MLP neurons of a small language model. Each row is named by its layer, matrix (gate and up: input weights) and neuron, and shows model dimensions 256-383. Each number is 500 + 25 x the weight over its row's rms, rounded and kept within 0 to 999. Numbers have three digits each. A neuron's up and down rows have the sign that makes its largest values positive.
A block is one neuron, or neurons of one layer that tend to fire together. Before each block is what it responds to, as a language model described it from the Wikipedia text at the highest values.

Description: Short articles, prepositions and endings in French, Spanish or German titles and names (Les, des, y, en, La), plus the en- prefix in English words (enclosed, envoy).
L19.gate191:445454507477492473498484523502502522510511487511511513515494486532504543505486466506480452528489493476470525494496521519512486491483520495514475503524486472523482481515499497469495498480538498505497498513496486493513521467504514499504535501472548484511531480502494501466498487510470510463494502483532533469462502473500482543487450508488480484506483507517493470471478472494512508496503
L19.up191:490468510502490483471449511541561508543443471502537522510499486445499504452502489529490527479485476509489524526488520506529462519486519476491470494500490475507525521504505460470517472512522448493505471528512507505473517487517536516477546507516538529523486526529496488475491505495493503478484539477504493488459513548466466514489539517506527511447510524502518497506472559478533548496500

Description: Tokens in formulaic, data-heavy text just after a number or table cell, as in census prose like 61.0% were, infoboxes, and results tables.
L19.gate577:489501500496499495481515486467500512486496508463473522556472503540514509516480488511470474488494522564501521498545458521524507498540510479495491502516512505491544507543459515524493484516488474511503486475503478543504507521485512495537483472534529500556485486490503539504512509539496522479446508487485462475476511466469473514486457467476498514523491528482492442474536529506491529536505
L19.up577:492513486514532543553506525498481470493515457477503502490499479497495502529461534512480498503495470480546481494539492499514489489516471557512482502525539565486439510475466488526521490489540473506509501509483478513489508498542539476511549503487517470478519510493529536476495516460509517499499494515518497517484501492521474521513489494477502487489538475487490506459482519476508540547539

Description: Short word-piece fragments, often lone letters like y, s, r, inside split names or rare words, e.g. Na-y-ak, S-y-ed, Yu-r-chenko.
L9.gate38:508509493522510513484469480532491489493530503492502438497505471492476489484484520519519477520493474523493458487495452486496502499484528483498488525517519492490459454519460473519498520505519482421521508499505494517461476483526539487520488518454552479514465513520521506479513521531452531450532557468459478483525511506553470484511561548493493511463533486466520526470527510458504500535472
L9.up38:540548536519482536510519504480528506473553463509481474477485483499487508525512519450519517546460512480490474501541553513503504485494471549473524518533505501512507490492455526480515573546491503491475512480515498474502499477484481492518499515454508472542478496486487462498485491556518495501491493520464519512477490499473477476486534518524485479504459483500478478514542523493555494491527
L9.gate66:502477487492455470515494544521484479548510525487436525492516484457510519528495546502467483500487462500516564501495488521475509514450552482478495473523508476528510519503505534490477523533554504536483530525555485509528471459544467547496501539475475519533503543505529491486488517487502543518546464468499506465481477477528507548492524480547523536521487474480485450534510541496488454555547
L9.up66:490484510493487481489497496492488501496523512481483509521501520510519464517521492512495486516501530499496491461502486549529523516501514499481511499507465496520479477509515522525479494503492477497534488510506492531516518460527511463452519511472534477490499523489490488449509480510541485494509455493480494430488478499485539508474536506531506434484496529515460518522483473463488483509499
L9.gate124:476472504527484551473506529520576511500493464502475490510470537514536484479454451469510508476483502473507486496536498462474476526478536513478479510495552468540483532483489520465487511450514471522489485465517471515496483439528481485517481471544506500471510480505504493499513519559498519470494498513478509480463483436522504520507474538509509498469498509514485545517495491507533480515527
L9.up124:488486546506448554441450495517538572524542504500486501502483505548494509521515469509540489479514495465498534531517513508464470480501477461465481449490497509527474484486522533521509473518512494541521525497504498479512522513505534534441546524535518499522499474485521488478449475482539535475485538445528504461433457493499528469507490504511551499531482475505509528451525497496529542486510
L9.gate539:512476489518485496520523503491509544535505481504461524485493522484493500517510491518466470482438499541526435501530469499499524556469492481504516526507503451460491545545480510524523497525549473475529527481526478560531445528554500492478478486477513513491505513509510459512512497477494506494514459493532533446484512503508499575499527471523513512516470489496496508488503469491485497517487
L9.up539:467476515472490500496479484525493561531507513517447519483494533497441502535505535508502469520465515546545483505489469517507488526497533483469545485515496536526485472503477496508478471497540468489482473517461474501486482507517515485502513503432483531494507490549508492499505503470532522512555492485503464495474453501531529514474497505537484504531554468499516486510501520481465428468467
L9.gate735:492489521490499491475450473464530491488515500475463448484514518506504554496499484457512482549496476498527519491496503512510504513548493501493484524499484505489443533497491502516491488507522488467496504506473489555545534488522485520458519521496531505469551493511525525514507505501522503474516543552514518464521477504500493507503488489489498534526508510458522471520492491527529452512490
L9.up735:497519482508508496502467502501467458520499532501510532507508494470539503494505478483503510542496517465471529516513546513476528507509455505462461512530503487521466522483516527517527499515518481486477490462507486530529568508489540451493472458512531489509478480529495512559522488504523517477497530497485518506514505520519554479461516506552498406549486500480489499484466500465505483490506
L9.gate770:536487503493464468503492473497496476481487535491506491484496526479484501509505513506505506475480497513501502480496500480464481482450515479485525513538438452514505477523534532464499513492542455477543531487473535469533560490549511523470498555519501483505525503534487493458488493517513496475517494500511514486518477455449488548444517504488518510514492464508494523508512479530479501516512
L9.up770:516542492505466499523511509490499499488486515523498548493493528468444498516519500530439494474469517503514530514469471494524463473545508527493492515482475514498554506512451510526510526518466515457527495462548460523514537490459500556473470515496425502495531519488471488500449525515483515533541548495481535517475512517502489502483528527527540486482465510501515456502507481526478514521457
L9.gate797:492536505513489487469446500523495508536495509523467469471497496464455563500480518523474459493509550483483473463525503492493467520541491495519478494515429508506485483529481480479484504488480524501489539483571488522505523505516484506474495544476469523510529514504512511479549485481534504464520482474496492508508488488522492515508486510505520505469494552471489504524509546507504509501485
L9.up797:483467465493510467543523477513485490450546549485476534549469508483488540507540499470516462491540489455483531453485486536463516523511521446494513483521471455547481487486501477503477498516499500480524518483515499511504493518527496457533495476475457499527523503492476487496511540507508524530543505445475503472497471507511471482525486447485494508492491476496473497540512513491518458491519
L9.gate872:532500512528506501457491467520539500549486539538514530520485534475502492528462509492489466504519483513510528491498522544519489532482496520459488508510556495528469509494499523464485533472500504507479559501572467497487484456512481489495484520489462486487504549496511522534512530497505514485533528524518541484463535501498496535540530475547493512507485490476511481501536536519519444534478
L9.up872:504500512483500486490493514476472477510552517512502461492494499524483504550531474491530490515463511523504475464438481498506462550470495466487494499512499493505479454519527491508537514510483500440521486500513488428500499474543470525467517494492482476499502521534499499519470483470525539512541490486502504491510528526474520513476481508493529465478439508550522461498453518485533445491509

Description: Highly predictable tokens in formulaic text: Democratic in election tables, final decimal digits in climate tables, infobox dashes, name endings like de/of.
L19.gate103:499537527489486514488490489495520508513542493472479508512463517528519494530531507549528459507510473531549491507530507510552475459509474497509508455488506503520522459473474489458522489541471429485520466483554432509496486535531529499494510528519507485482518491531527503469461491454499481456568474499459531507511489510530527467543517511509536519539491491517489496497497523508535463458512
L19.up103:466499461506430443482512473501460484518479512507486491498476467476482458536532479530502494487552491539468499518503498473517538474485476543485506515509520477536503521493498525487534522450495476450512475487533555488526504490529483480453539467532536507495508527483497453489523512491492480508536538492496488538498506419510442533483469474518462516498471512502506515441523463503530522499449

Description: Mostly "y", either the Spanish conjunction inside proper names (Defensa y Justicia, Calahorra y La Calzada) or the letter y within words (Dylan, Seychelles, thyrse), with weaker scattered hits on digits and punctuation.
L10.gate317:535517487505494507473499536513536504514446491534545512496525504483513541524535523534503545526496501460521498486523513515520464459492509497484481526503503510503522496516507553504512480488507523521528553488511527467540495525487493476462506495524516475479470513483540461503483474502498530499504546478545521505475528470500520497485505524474495489474466501457477454530501512497483544454497
L10.up317:498471541545513444506534499443509500502541485507493532516507473541499544526530490521506449470513487462497529518524468501508511489493468442504473533513496446498494515511521519488483531530478491507482474484500479504532511481536483485476474505478505474476500564497428531470543533491450512480484549515488540488488510509472483510489506483496471490463467487461518477506528473468469512490524
L10.gate398:455513505524503522439475539474490548506470485513449488509494480509514493544480485505442504507481533503526500511506450475472507415499559481533506507514529537509488523504486469520507497461525488457534496505478530501465491487516502491506482528543542506497483479515527480449557484484487503477531454518486493506453475517475484522499483488506504501464479534474500487482512526498519477541500
L10.up398:500489468514460546483491506542492513505528507502505513458511505487521452512523492515467469533460511481485501513525460468539516486501500512544471516492512495492522515496521476546507505475484489497511501542472504520485488475494514460506476496534497517514464468542524521486516502496489519463526527488494505513490484529484465475501485479452491487505503475481516481493450508489510529520502
L10.gate415:503534500522520513507515442499510514546475533467502515522459471515532491485537516499510523502515533489505444509497539484509487481501490483503484497518500487465491503513475463528479491466531493518486474472534497501490527446528512507500516518533503490502473504487525523493531458522511443542536476476450497534482474461456518497475508522475486501491478549562493492483476503478511519499489
L10.up415:516462500494488507489487498467499508519552471518464473479527519513505461487484505474532535479521486512428517522499468489454489499511502505549500483463520487456544518472499496469525482507480568514496511480469481483518512466498474500466489508536499500521474507526516502529537512506484476542535490484493476478474500477498486535509511468515528549479479504508466504535512525471477506543510
L10.gate523:480505535514488457464491507513486545538514528514485493540490494500524481550522508499444488469543488537500508435506522495533487461508537533499467546487468477474482489545475540491508493473507462475504474490559500499522499480492492519514510468514473452506493507503481500537480514509504505472494471505459497487490499497505486534470463466510483472459499542493472526518494508484502473474481
L10.up523:521501525519480475486452500493507540538468497461489481503503461536544510524531510531461525427522503536502492493474507498503492509500509471475503540530513491480500513516519530487506485457460477466470469544543509483540505522540519534508530476499485481518486507512511457494561493528459472499530465473476485493495492514479493507505519494476510504456512541509477486506501496515503483505488
L10.gate583:487477513538536537488465488485507500504487519477463520483493457530531512458495534524520506488498491503467500545558497522507461485516529501486509531535502505502501481487493517485439507561508463504458468449478529513507450466495489497482473514493494507524488467523476487492507531497476490498469492419488518516474474493516509482481456503525484443511497503488472451517551471496487503503509
L10.up583:533547499510477449476514508508486516488489488537505493514495455487525485491510503474554467477511496504451521497479463513496461446478553523457451508485470499468493449497505497504522501484499448492516512491523511510444496477498499504460476518503477482460495499487510546506505485503514501500507515476477511518544477491499506488476493520509505489481507527499491450496520524517546480484515
L10.gate722:486486479457524527458482489526482470497478503525521481525475515492498502499475490546507488482492508500496497467551501487524518452472514474483523519494508504503518486491503491497459508431491494472497497521507495521468507473485454561478537490502497499486531540534530493477486490481506558468525494512539477480487516460509522493531512482547457520524468460467514524450541520498458528456505
L10.up722:464471482512502534484487576536487495482525475497497505522492499536482515489468458514527524489502484541525428486465497508507538504529538526497514498508542488506491470484475488496512533532496464472538492503501489482467531478455476469529529494460493537528504464509526533509542489500498486500489484506480528506503502457493459474516498452553507494510508502543509520502490472497513481520508
L10.gate1008:543501473496525493502511551527491491547525517469452530484466515508462491490506522499460524496423480516525509477505508539475509474515485509468481546558487464484485497483500461521491499495519466456502520512509529448487507519546515472505533521510470485447486480510512513497507499502539498468523518469515503496500487492480479485481503486494475456520501523490515518517521506520483504451533
L10.up1008:498493545525522548451462513477505519487486481435538461494541504486493448497477501493450489510499567533540549485464478517518516498471511476542475472531463496572468472514459519524517484498528467474492496488525504485504493495535513477502497495503533509499512481486512496510479500487534480484520509461469522498500491491465515517498457540479514527478510546506506526522475504519493550520462
L10.gate1010:507497498541508500459460475506500477515543504499485543510516505506533511522482557514488461453487527542537503521481530465460502442526547476510453505499511473508509514501466497486476477493486525464557491500467485463501536462515536491429495549465472493499506501488490504480489529496479465523570548481512492506458454491476515528478504502542544503485513526523487497493477501483478526475504
L10.up1010:496471480540472536519476498488538483527469546475491475480502485503475510456472512514489525512489509538510509534526507493482485486526533498532467505512506507495499520521532506481487484544473513503504441513481488521482463480512517540497483516501507501558485467497551481460500503522548500477521506498522531535487499463523557491510516527467526523515503527472482483456508492510513501530507

Description: Closing parentheses, pipe separators and dashes inside Wikipedia stats tables and infoboxes, such as after bracketed numbers: 36.5), 26 |, - Years.
L10.gate191:477494488513554470519524538494483502527509492479495551509485503482518485509465519481508472495498500455518485492525490487447512545533502531503500458462532485503479539499483528512500508444531457501525544496475514489503487478507486475494488488491540510487484520488492488473501524492505509502536533483465465508478490517524475526461500505507506477437541518470461485512504503506512503486522
L10.up191:492440534519501491486484544490474481518533508492514518469508515503460507447520508490498491488514490510495483507493460463528501492504487494531497513488503485517501465457501512491513498513511453466503484496465484516520536514487493539506503518451500481520510496493569538497509506500487462528522492499550444456552453487470464486486548472514456527514499506528495449523485481484482497506472
L10.gate552:480476495490488528520491536518492479478477492507510508492496515504501486536510478509465531552527473494509551490490509471489515501508536519500505544511511505485457500490511484531483547498578519507512534493500476506482534483493493459549509515499516514510482507508493533501493483496518510456493499522502469502480496471503526527536491490554517528474483482463508433555539491498504534496468
L10.up552:486503532470494499508524518517490528486497496514483456530468500486490470540480457452466503499452490501473485496578513516476498437526540491504537490480514503503489523488514478467491490494522464519496484536504506496487496523487502538489500517553485481512516515485505541499467529513544524481531507545503507478490498443497507504481529525464454546544518460524519515548502530498528515494478
L10.gate620:495494483486513496480530457481437504494498484498483505531483511462490490509502472522507466488530518498533479519526529467494520458479527506476502454498482504483481494506500523513508526489468478490548465526508485521472484460484485486528488491504495492507486503503481501495461548505521498515492528462483497553483545491516502481469526493493467517462539475493496502518449462538476494505506
L10.up620:480501489502505507483507509478509524483509508461477501481478484505505509445453491455463483500523504492477495495459473523495503434483502485508510496548528514521499508474436523513487476476481528458501461516431491507483538472501460601511508502487494488503509527472536490490505497447478455486570501495546510470462515518486497500559529488493532511487520494499485492534468484537504481498457
L10.gate625:469520484509445489518536529445453509488506465513466547513502479546565497529492505523518529510469505486491491531481525526510473475529502510532527497495536537485480502460481501538548463495495522496523535483498446532477500544490514535491512493518504520552510483486528456536505472472492554458531512506506508533465477475530504507487505488515570483496534508511433466459499500474500534517475
L10.up625:503448517494486470500479513442476522520532489460513517494493514502485501480474527485521476570525461488511547522496480540525519489484500459567487531510503500505536494491498491468508498481456530498511493519487499502477491500503486488469511510508517529540500518468477479499500498446520472479493534505532460490467441493578569525484510493511529529498521484513500445508504525490478492536492
L10.gate708:490484488450509504523519539467485506495529504462480491513511479517492506531422532471463531496521494478468510490490480458484460514505475498499470518499540474496533442493471539501446508482506486525457508493489456484486495500527494540513465527444513484508504492480503496501481494475508496470486527448477531493502499508524470450494472485482514530497496541521478499503475527481501479496485
L10.up708:490436508512483472491520443497473500501530454519478488491495515562488509525504530501532485493511508500502489483543484478515485519462503522482493508520486526503495491459478499568512516473494577535482509511517520475508557532490500505480482505468488484513438512539493490542520468532472546486502475488506517497465474484488462526495522539519510511494516502501510527458450467497506523488469
L10.gate799:486518520472487532457475503485498514517516489490458481527473489533487510561493531502468498523501505523495503528489499471478494494523521486510515490510479497481484526533456462503465532494541460503546481478473506487536486480529511506474512522504523473496473519503472484450536467533530486459523522475490529515501513468528493495484439506499533505528490510525495476447468541508497523492546
L10.up799:505490517479477541492474511521488514493536555554505500509556499521489490518515504509493542539474516487506516512557515462533509506485490498512515518540505509471449527507484491537532507508517486530562488471522497517493473532491529502473466488467523515566513533531516504488530482513489506469515520505520526483544470513509517466486496454517501530500484464519476495488482493447505532496481
L10.gate868:483492475453513492539476521499459521510517436487516518518501476517491514512488492497479497429532471521497496503445466506455508514511487470488517503490469510494537497530474520538449476493468482515482471461496493487477539498518497477488531447447510464494502506527510506530491470503492509459494516456485502474492500482483506504471503474475530483469477514473507491467472483483484462480477
L10.up868:509491473484449441478473518473489560494489498506450518503456507455471482498495468500530514536511550500503504485450485500508543533497516507517466484514473508511514538483531485535500462472497503458491484490510495519527457475483435511511515458514497491524514490492502539527508449454505478519494458497493486512471446520554520486513514479473517519497485531493456502487445499486517514496485
L10.gate974:465464517488551503484519471493509460508492517452483491513482515519522538472480520500495491475510498491459483501484487495469504510515478484527509465538469506491535461516485503518491475550519491495492495480503495505484498485515511526485499489465519493534481490423490523506487491540537512480548489445511527498477476498508544479517503498497527484516452510530517529485464488484470499456470
L10.up974:548497467428526462494488522475486502514501521481502544513500499481494507489483492531498477542552480492522483500466505479470531481480485517496506479441475502496526471471477487472493517533478496501498577518547488533492463521471497478517507524463478548482536522544489509504477483490504528502503525535517529526518511515486478456490535542481515491479534538504498472420477500496492498464501

Description: Second digit of four-digit years split into single digits, e.g. the 9 in 1990, 0 in 2018, 6 in 1671; sometimes the third digit, as in 2006.
L9.gate59:457482492541506487467477466495512506472498452513503538526454450517530497512467512498463500503492497485525487477506462552504530512514496498543545497471485521511472490532486534528459493490554459520503497444506519566518470531495483499504506497507506507474466509492514492504460482529490492435526477490484506532475502475496518499515510517484511465501502520475504507496484481485518515523453
L9.up59:511482524545493462494536523467497516524520521463509490474509508449510515488537521528497515510558533492508517531494486522503463438509533532505508538481449530511510451520481528548509498491498504463508473490498480520509531477468438523524463494492523504503497473505474524473552514439470526498520532505516520478483492518515463494449510493524519499445525511525474493494486501513543517500511
L9.gate106:519494527492471426441512490481527523535455475497521497490513481442535460471480554486497489502561533512512498488487448491519472503519507537470479481461462487486489504516481507438451490491515533519481491486494537525532469494464504474429474532486493460510529494487444520499497535526532480480493482523505520509537500517506556509483518486542510479484484507475483513561532454523526516521487
L9.up106:493508512486519478449525512518482507501494541490485511529488495507544499516518515482502502523477521518503514492492498543517492519479526509474538508535507562526467513458504527474474527518503494496469460487486495525504506457495485479488490480469529486493505505499532464482504524563460498514517474506472476520506461463505528482477508500522527499526518518477499485528510513520556477476531
L9.gate144:466490460477506445499494506484518507473435453462496536505493502463473504486507503485458516553491501478498513495506505492548511500486494462461498504525525514495497482502476518507518529505484493487478541510511517495557481485478477485473503531537490502488515531506502435513499489479444511498466492486503563499509493502517515485512527476505471514495511538502532499536502488517533522520521
L9.up144:460531553490483470522499516473544465464496477480483518475465504516525505490485519541495527543486451497524451502464485533497548506540509476540510506515489529523488492500521513465486490547469475495493501495516487522509481481505475458463557476495486497498525475481470515496543492522494481513485533506462491547460476521505493488505539469498506524529517505501541467507478493512485538486504
L9.gate168:509494468502517537501504511427479531521507466517482526542460491461492462512496480521477493511456469512482525481497502479487503488500497506529495499495426468464487529514483540511530505523488526506517516453545468535477534485541454528486498513464497498514516536507488516521498452512481512467488532502511517523528537550518491507460503493490529509495521514465459479489484474473510496488476
L9.up168:508533532491500476505483530512549510505486488511513487504514489522506515488482458537510533490520512425537480510533519518500527486485519535548494537470526517493503477489507502533505462463485448480478494507517478508493480467496520532520482496488498468526501517439472478498525472486523516539518528486437522499443477504510466493471511498485524525499506490511487492547487511490473533466487
L9.gate177:430499472512494486471501487511515521467484475541494531489529504485526508515479537528481518524481509513527519488529465519529486485509471481523465494469499493498482495508517463481491497476477510516500477523504506493506481528475488545471491480514518477525481505498459467488501514512462552446493472509519507511501493504485531528525480487527501459471481514499511501495483484471534509468490
L9.up177:518484485464464546463486522503435452476488529510478530516486519503493525437484499526508506493474531499503512494479513522543520468474496481533483520474458520485497487515533483496487481560503496525488533507519492497487508535477471546490520490506475472501494472498514475543504490493498514504550483499576504488468495518475545514526540512521512497501543419471510530543434499527499466490527
L9.gate548:470477474500506508483495529491537500468473474515495498481522487482559503537484453486482494493502513476511478525508518532534481514464549513522539517494535533490461503499461520523522518525494502465496556507559496525524479521468482532524508487522526489487504463510529473515526503505453478505480483487503520498451475489469493501465547483503483483459500522474514540510505456543476507460479
L9.up548:465519492547541509488527444510509528525471479500491509515503490519456482541499506515495511488485503504520503514486504480520506442489441480542478484484504517501511517501538477521488496530478441527467458503494454534509508465504573519477499466481476521468515532463496489510504503484530493487510473512501531490496530562482485470466504528480506523510497511467475522463490459516547485487484
L9.gate650:498502492510513466521514471496516539490463525510487489494583525444490497539457525425533453497490469503519466461510448488511519528544547497512477497495499496537475482531437470489478511483519490484522490496490526554531505497511486514524485527526498499466543502504518487512530509507483473448492500511499488529501495507496513509451509495496510516477478493525514518472502495476511450522509
L9.up650:489516504533507481473496476480493560501467523528477443487535489489483472540490506523537472479499495510497462505526519515533475502526477511487488474510501497517512524517518511498511500474520486503497519438490497495492524515513466459504510488545490492503468446562501485553481486496490533488481535477499510514488499474517531512519512499478471479533488521502493481459523551463517480511538
L9.gate682:528552480518536507547497477505505537473536506484503520511487494516516474489489490443512474457479543489475482480524547517465478520490542517495480467490498439440495522482482492461493499463507480506541501480506523555481489477511499448521497511523495477480510494491486505465536518533524509520481490531508505536550519550482513492464535456492508483538489492522494508507538515515472474548471
L9.up682:523520533491478481450477497507510474515537501508498527480528477422527494512477534476525478457500501514457493517481487518513487555501514480532542540442447538540520545495511458480474497449467514527489490477525504472510499542495500500465484514505486535536517540482531499507491506496539484495498511543474499513503474473532483483457491506510533467506502506493499442489508466479510498498466

Description: Digits after the decimal point or inside multi-digit numbers in census percentages, election result tables and coordinates, such as 48.6%, 41.94%, 1,964.
L9.gate109:479454500480544516515523570432516501497487514447516531524511469502501456474489467508516512497491450480494509490483489494477508478536518514506508501494483453516497521504480523505497515538534483498502486496453473532476464502532507517544480457484512499527486473479467520552516493534483462463475519540517535504489470474501508462461507499483488470519499506504515506495489506496466498535504
L9.up109:479546513495515516458518484480485507492508480515534513509546501452489477480469493504439515546505497520514524481465512506471502535540477543493471487505461528505506503512476473491507511533543440485517492493535479560529530453490533523505484490474496480489533487520498492496493525506522509477542515512534531516500494539480532504471539532499489508473520507473457528477506530532531491505527
L9.gate442:489529477487505518508519526499491453487511514476471547503489500518476560510496488509475479503446437557497490507500482535440475441527496464483506472508519508516539555472493531525497510508501493487462482464500473528540445477588487497511489463486521524522490505458481493490500492520485475453512504514486516531515503476523489482505500540517539471506470537523494467519460504512478480513466
L9.up442:466478547513514462528500505507454465499556427527517477519468488528498487518516433517475490506486488466472497495461492478478501444473479496494484514478521484541498470505510463498500493516482498518488514518521503502479503508512487533509512510467511536482496471510478536518485476517538499457515458474480482517510536525487534510514507479511484504514502513491534490485463525536531515463525
L9.gate475:494480468529499502502483459473521493476499454487479492524478500532491502504520530525534484541501527477496523496503575497493464493515511417466528495569484514499499512500506489504492498530488484495482472525500517516498456485531502507463558507517510522498499511454533466514507454493521444499537521507517496484511499509504562491541515483474521527523498504524548489480501552534539511490497
L9.up475:475528482505498553493530517531487495483518489522537493526486468517521479507508497511515513524510488516534488508523504517481464490541481439527469453533484516510508496472508505528483475542481529468486444524475476475511476550461473501479492488488516530493490488494498475505511502449500526511519566482507484519543510487505558491548485474556520532530514506534462511504506512499489541503457
L9.gate485:481481515483519474545515526499495503443453473500528498504516492523516505505516517491494497514516484510485527517429483517463520466542525540501504468517442486569488466538455511498464506525520466497496497528475476513494506544527520479515514484464477460475533519459503466487512508488526524486484511496470506501499508483513514521463524473530497444498502499523468530504478483535469486474466
L9.up485:500529526462505523517451523470460527474525494482454502502477528498472482465490497483478508441466465510504457507534519440487480493508492511507511533512530504462514531501513466523484480501442515496474515498521502534533466488478488496475500470489541516515489468488541480523482487503510478447506503506527502509501515486490539452511469504455524526477520509526498477490503466514503515496514
L9.gate493:493484503526531520535495445493517530461531492504525508519495504489480487498479473536521518493500469454496477503449507483502502520517479538459493525531503483507491474504492480489496521515468540458484534499549488529514481497505545469531525497492528493492466529455552493505448481520474526471477519449506472506503468478503557483502493461493539471505462517483500545484542477519464464475433
L9.up493:517525483477501520504536533509482510504512479483525526493529517494481519545503545497481472476474468520459530515522512507497488512529467539526472460528498501514475520519512431463478479496492488518519454489450475459497467514546497494471508516545477511532534488461505525492521477500541512505500480498521490520469481531519535464499512487538502473506491502515465473449489498522474522495497
L9.gate855:476476463526513487467561495465532509519505510486485546538508557474524521479519514513473494502507482490532526509495510424508508531508496511532503472501499499558519511490482485490551523537556431492520481513469518484484495475514496485466487499500510527467505477482472528485448539510494504503507522492530476506484526469478469539495523500487468555546480532525511496490464464515509483516511
L9.up855:492476556468525483563503505517497543463453507475486477489511496512481498515505516492504481468520496538477485507447502504489469517534508481513531505467512512517503470530517456449513490488447476503540456488457505479516465513459495522532502467468518508490479464505456512516514503528502466472505513501462444533489546462526481493531514461512493497530485552506509503513518509484472549510529
L9.gate908:524502530502579462482532489475473544536520438499483512479509500515509456490502468476513475463483470537444532498550483479524478488513520526532522503492457472529544514465506523514491556515520482516485488507477516498484521483495440473521465502531469498533502528469453487511472552520490470503468510473491453500525462489485464502487491490560507438502483454464486496506527511520492476510487
L9.up908:500536488486496499478533502498473485503500497482502490493477492451558525502477477462508515499506454517483493477512504476504505474505496506565506487478527498547505495449504536535554502503514543516484481473458465520516480478493457499518480473501493512488491466499482449492540486502474479464493502518522490500498439503463493488502460485483492467522454457525469469504484514497502544483497
L9.gate936:488495530489524518461520477462484510505534472463515492515512499517442521504482520522490529509434468491521536500541500485461469498484478506522534521563521491490503470499528503487447488510496468519541528509452470484510443552523477491477502472490540509477562504431512481502416488489507527516543473500512486487523483515477496515486553488511481479515487474527536509530481468543520499530492
L9.up936:507535493484490508541486514477489496487492533491516486536547495521460532512470508495495473505519488548498455514480456528490525497513539490504488505534465543483498539558469475536471512473501471477457464504507503498486529474510516475490514484504499527468498454493537487476488494496483429438502469504542512531511482494559509499499499502516522510532458519521501529515483499496505492522468

Description: Digits after the first inside multi-digit numbers, mostly in tables and years, like the 9 in 1990, and column separators.
L10.gate218:449486489481524494516516529479503494510501494490455511517476513508460490551528496493483475503493515475505483493512477495487485538502533526460506528460490480496465523528520493513496502474521503506515523489477517515527447469480468509539484473477511516489502518511539543461532464500498556473519471517482500520505521456511503527488498486517521492537490553529455514490516462493509495491480
L10.up218:513507522464498506528552545498499478487541485477521505479503498456500516497491478481460525497485490523527456477449516469484485473504475488525479499490483513504490444487507551504501517511517500499467518495528505500498526443489495499503543474508516525545499530496458501519479472539479533477473463498490526519513500497516499454489504481488483462531526551455468508520519520533536509497462
L10.gate262:531525569484482499467515513509489513531522514478510544520508458467507493505513502517502487490545490529515512494480527541529496477499489506463517491544486538522525506495471496500486543514485478505502529475464481524504491500520490521536447489466512505529496505512490546510550461515523508526559517497475501527485513467509485545482541478495459467501502527524479546467541511472492546532498
L10.up262:454524458454509466473489531499512525489520515526522504495502476494481518514491497519496502484497545503513514498471516488535460491494536493485521511477501541511496428489477524464503459458505489452497483523533487488472520511459512515500508510530521489480500473463494517469497509477509484522486525474507547497497471530496494520510515504496487473521479495476499467543494461498555473462494
L10.gate435:493455457510524486516522496486518533474516448538496504505494524481530499481496539537473530515514531485486432495502492473514518538463514496439535533468493500508513486497490494454469525484515481458534524503545451498457536520480451484519481492504490499494558519508486460520477533558485490471492549501481452500521485506502543563531537488489492479507512501515505485525489482535511465532467
L10.up435:491523458487509517505530507510498484485485474484468517521501485506495494468506470525473477500461493526488503488517517536489502514514516497515500497473533467489513488502498490465545531472475553471538460511511504457477515475521511469503472524497483500476503489481489502467495484512481543564522503462471480492493483523502509503491447494458537467493487492529533490534516493546501496526502
L10.gate577:473479504476496493553517521519533533498468475464490480548515473498539516526475513494462434502510441537533455536462475506498539500555503519508473524500498535503465474445484511489488541511519486522491480506475531468515518520464470529528500505487480485504489492532519487494497460503502484458507548430539508490487510520469479511436517555484498478512483493486487481510521494504512507485494
L10.up577:482481510498472530499483492475453514514518493511508506510537461518501495492536482544491476522492511536514531518488496522524529468548528476500524464433539514500529488474440474507444529509521458519480497489489498497468493529524522564500513470476515499503484499483530500464517457453503450483517490541480492497510501499493499497497490472501502482492562500504488533511480521519519515517518
L10.gate629:521490508473529483522469485467502517505505531462553487539520484499526506484469505498463504464486489506537513515483467534487548461464476469504476534465482506486488502516475499545475504482527510531532519492456525530555516489500447492490502499495535558467530510480477482492514501512473446486470483503488505505515522503482502526506469494494533492489468506502481489553539453518497469490454
L10.up629:540481500490485509492501529510473476509488532511528514549521528499485497510515485510464494502463508550556510489522462489512532497502496498490483536516542497515482482546497495571502497484479506484508526529462461496523518509512490489490520493494504502480521467515469515510499550492466500511504477483524483550489525522492502556506491502485513543468506475505494503496542534486517478499510
L10.gate761:493464471524527519542526506447540509467531475471460534530524471512492498507503525488484472500468502495521506519453482504511478492502521516490517490511532538498505568533457460484465457534535482487502482464528493461490519454531467503536486501460526496554481513451469470512503519502494486469502503488510462504466465495550491519446495506475519497517535524521485520489490473532476461477454
L10.up761:526540472440512536516520494481461502473525537488529513545490497495479472522498522514487499468498473511505490509496532501507511504504491514498525495527483552522482459511463500499475513550504494439500504478512507461511516441473507528467522549483495505463516488517527517498495513459469557493528528507522467508513518525468522518460484478529495468487479517538525480499432468531476541491533
L10.gate777:492477489452515484520493523532560474530503528484482530504497496487481513480514476476516521499535486485476491533500490509469482470558448529530521519461528496471498506543455514496464523504436508504500504488465511512503489498507524462498493492501521518517439493481479546533517466494503480482498443457470471468517490473508491511521456510470535511498476491526469491492531465491481496495472
L10.up777:467493518500558492517552483481502509458495498470479513499471466489499494552498505495494470468515428548525469492503487505495509487468531481492541495492490455506555483486486549462485550481489471484559475495532503482501465530504445503490535479525492510473556499465511492495482462517481530476486554516507499516517471487496497479514461496490523459501497505497516481537485510531470498475513
L10.gate877:444493508490524498540449522527500550470518466480526488540498482501472444498488490479529519523479478489494481506484500469500502498527489514529498511491522518517461508562482499509487550493530504536486487511484503513503484510510517477461476487536485473507459486486489501495533520502468496511464475481500534510509536570481520543451495498524482512490516502474508514535484492480533508505508
L10.up877:546502536509504487526481489489500524522452448452487498495524515466501455475461499464489526490553535510516522458491519520489519483485472540513449473527473486481538517456527506565491525472515492479546543501510499497549516470475444516488492484523503498493541519529476497537478511493521508477499506478488490485511542528500509485479527476478483516475523495492497484478522539556507514500498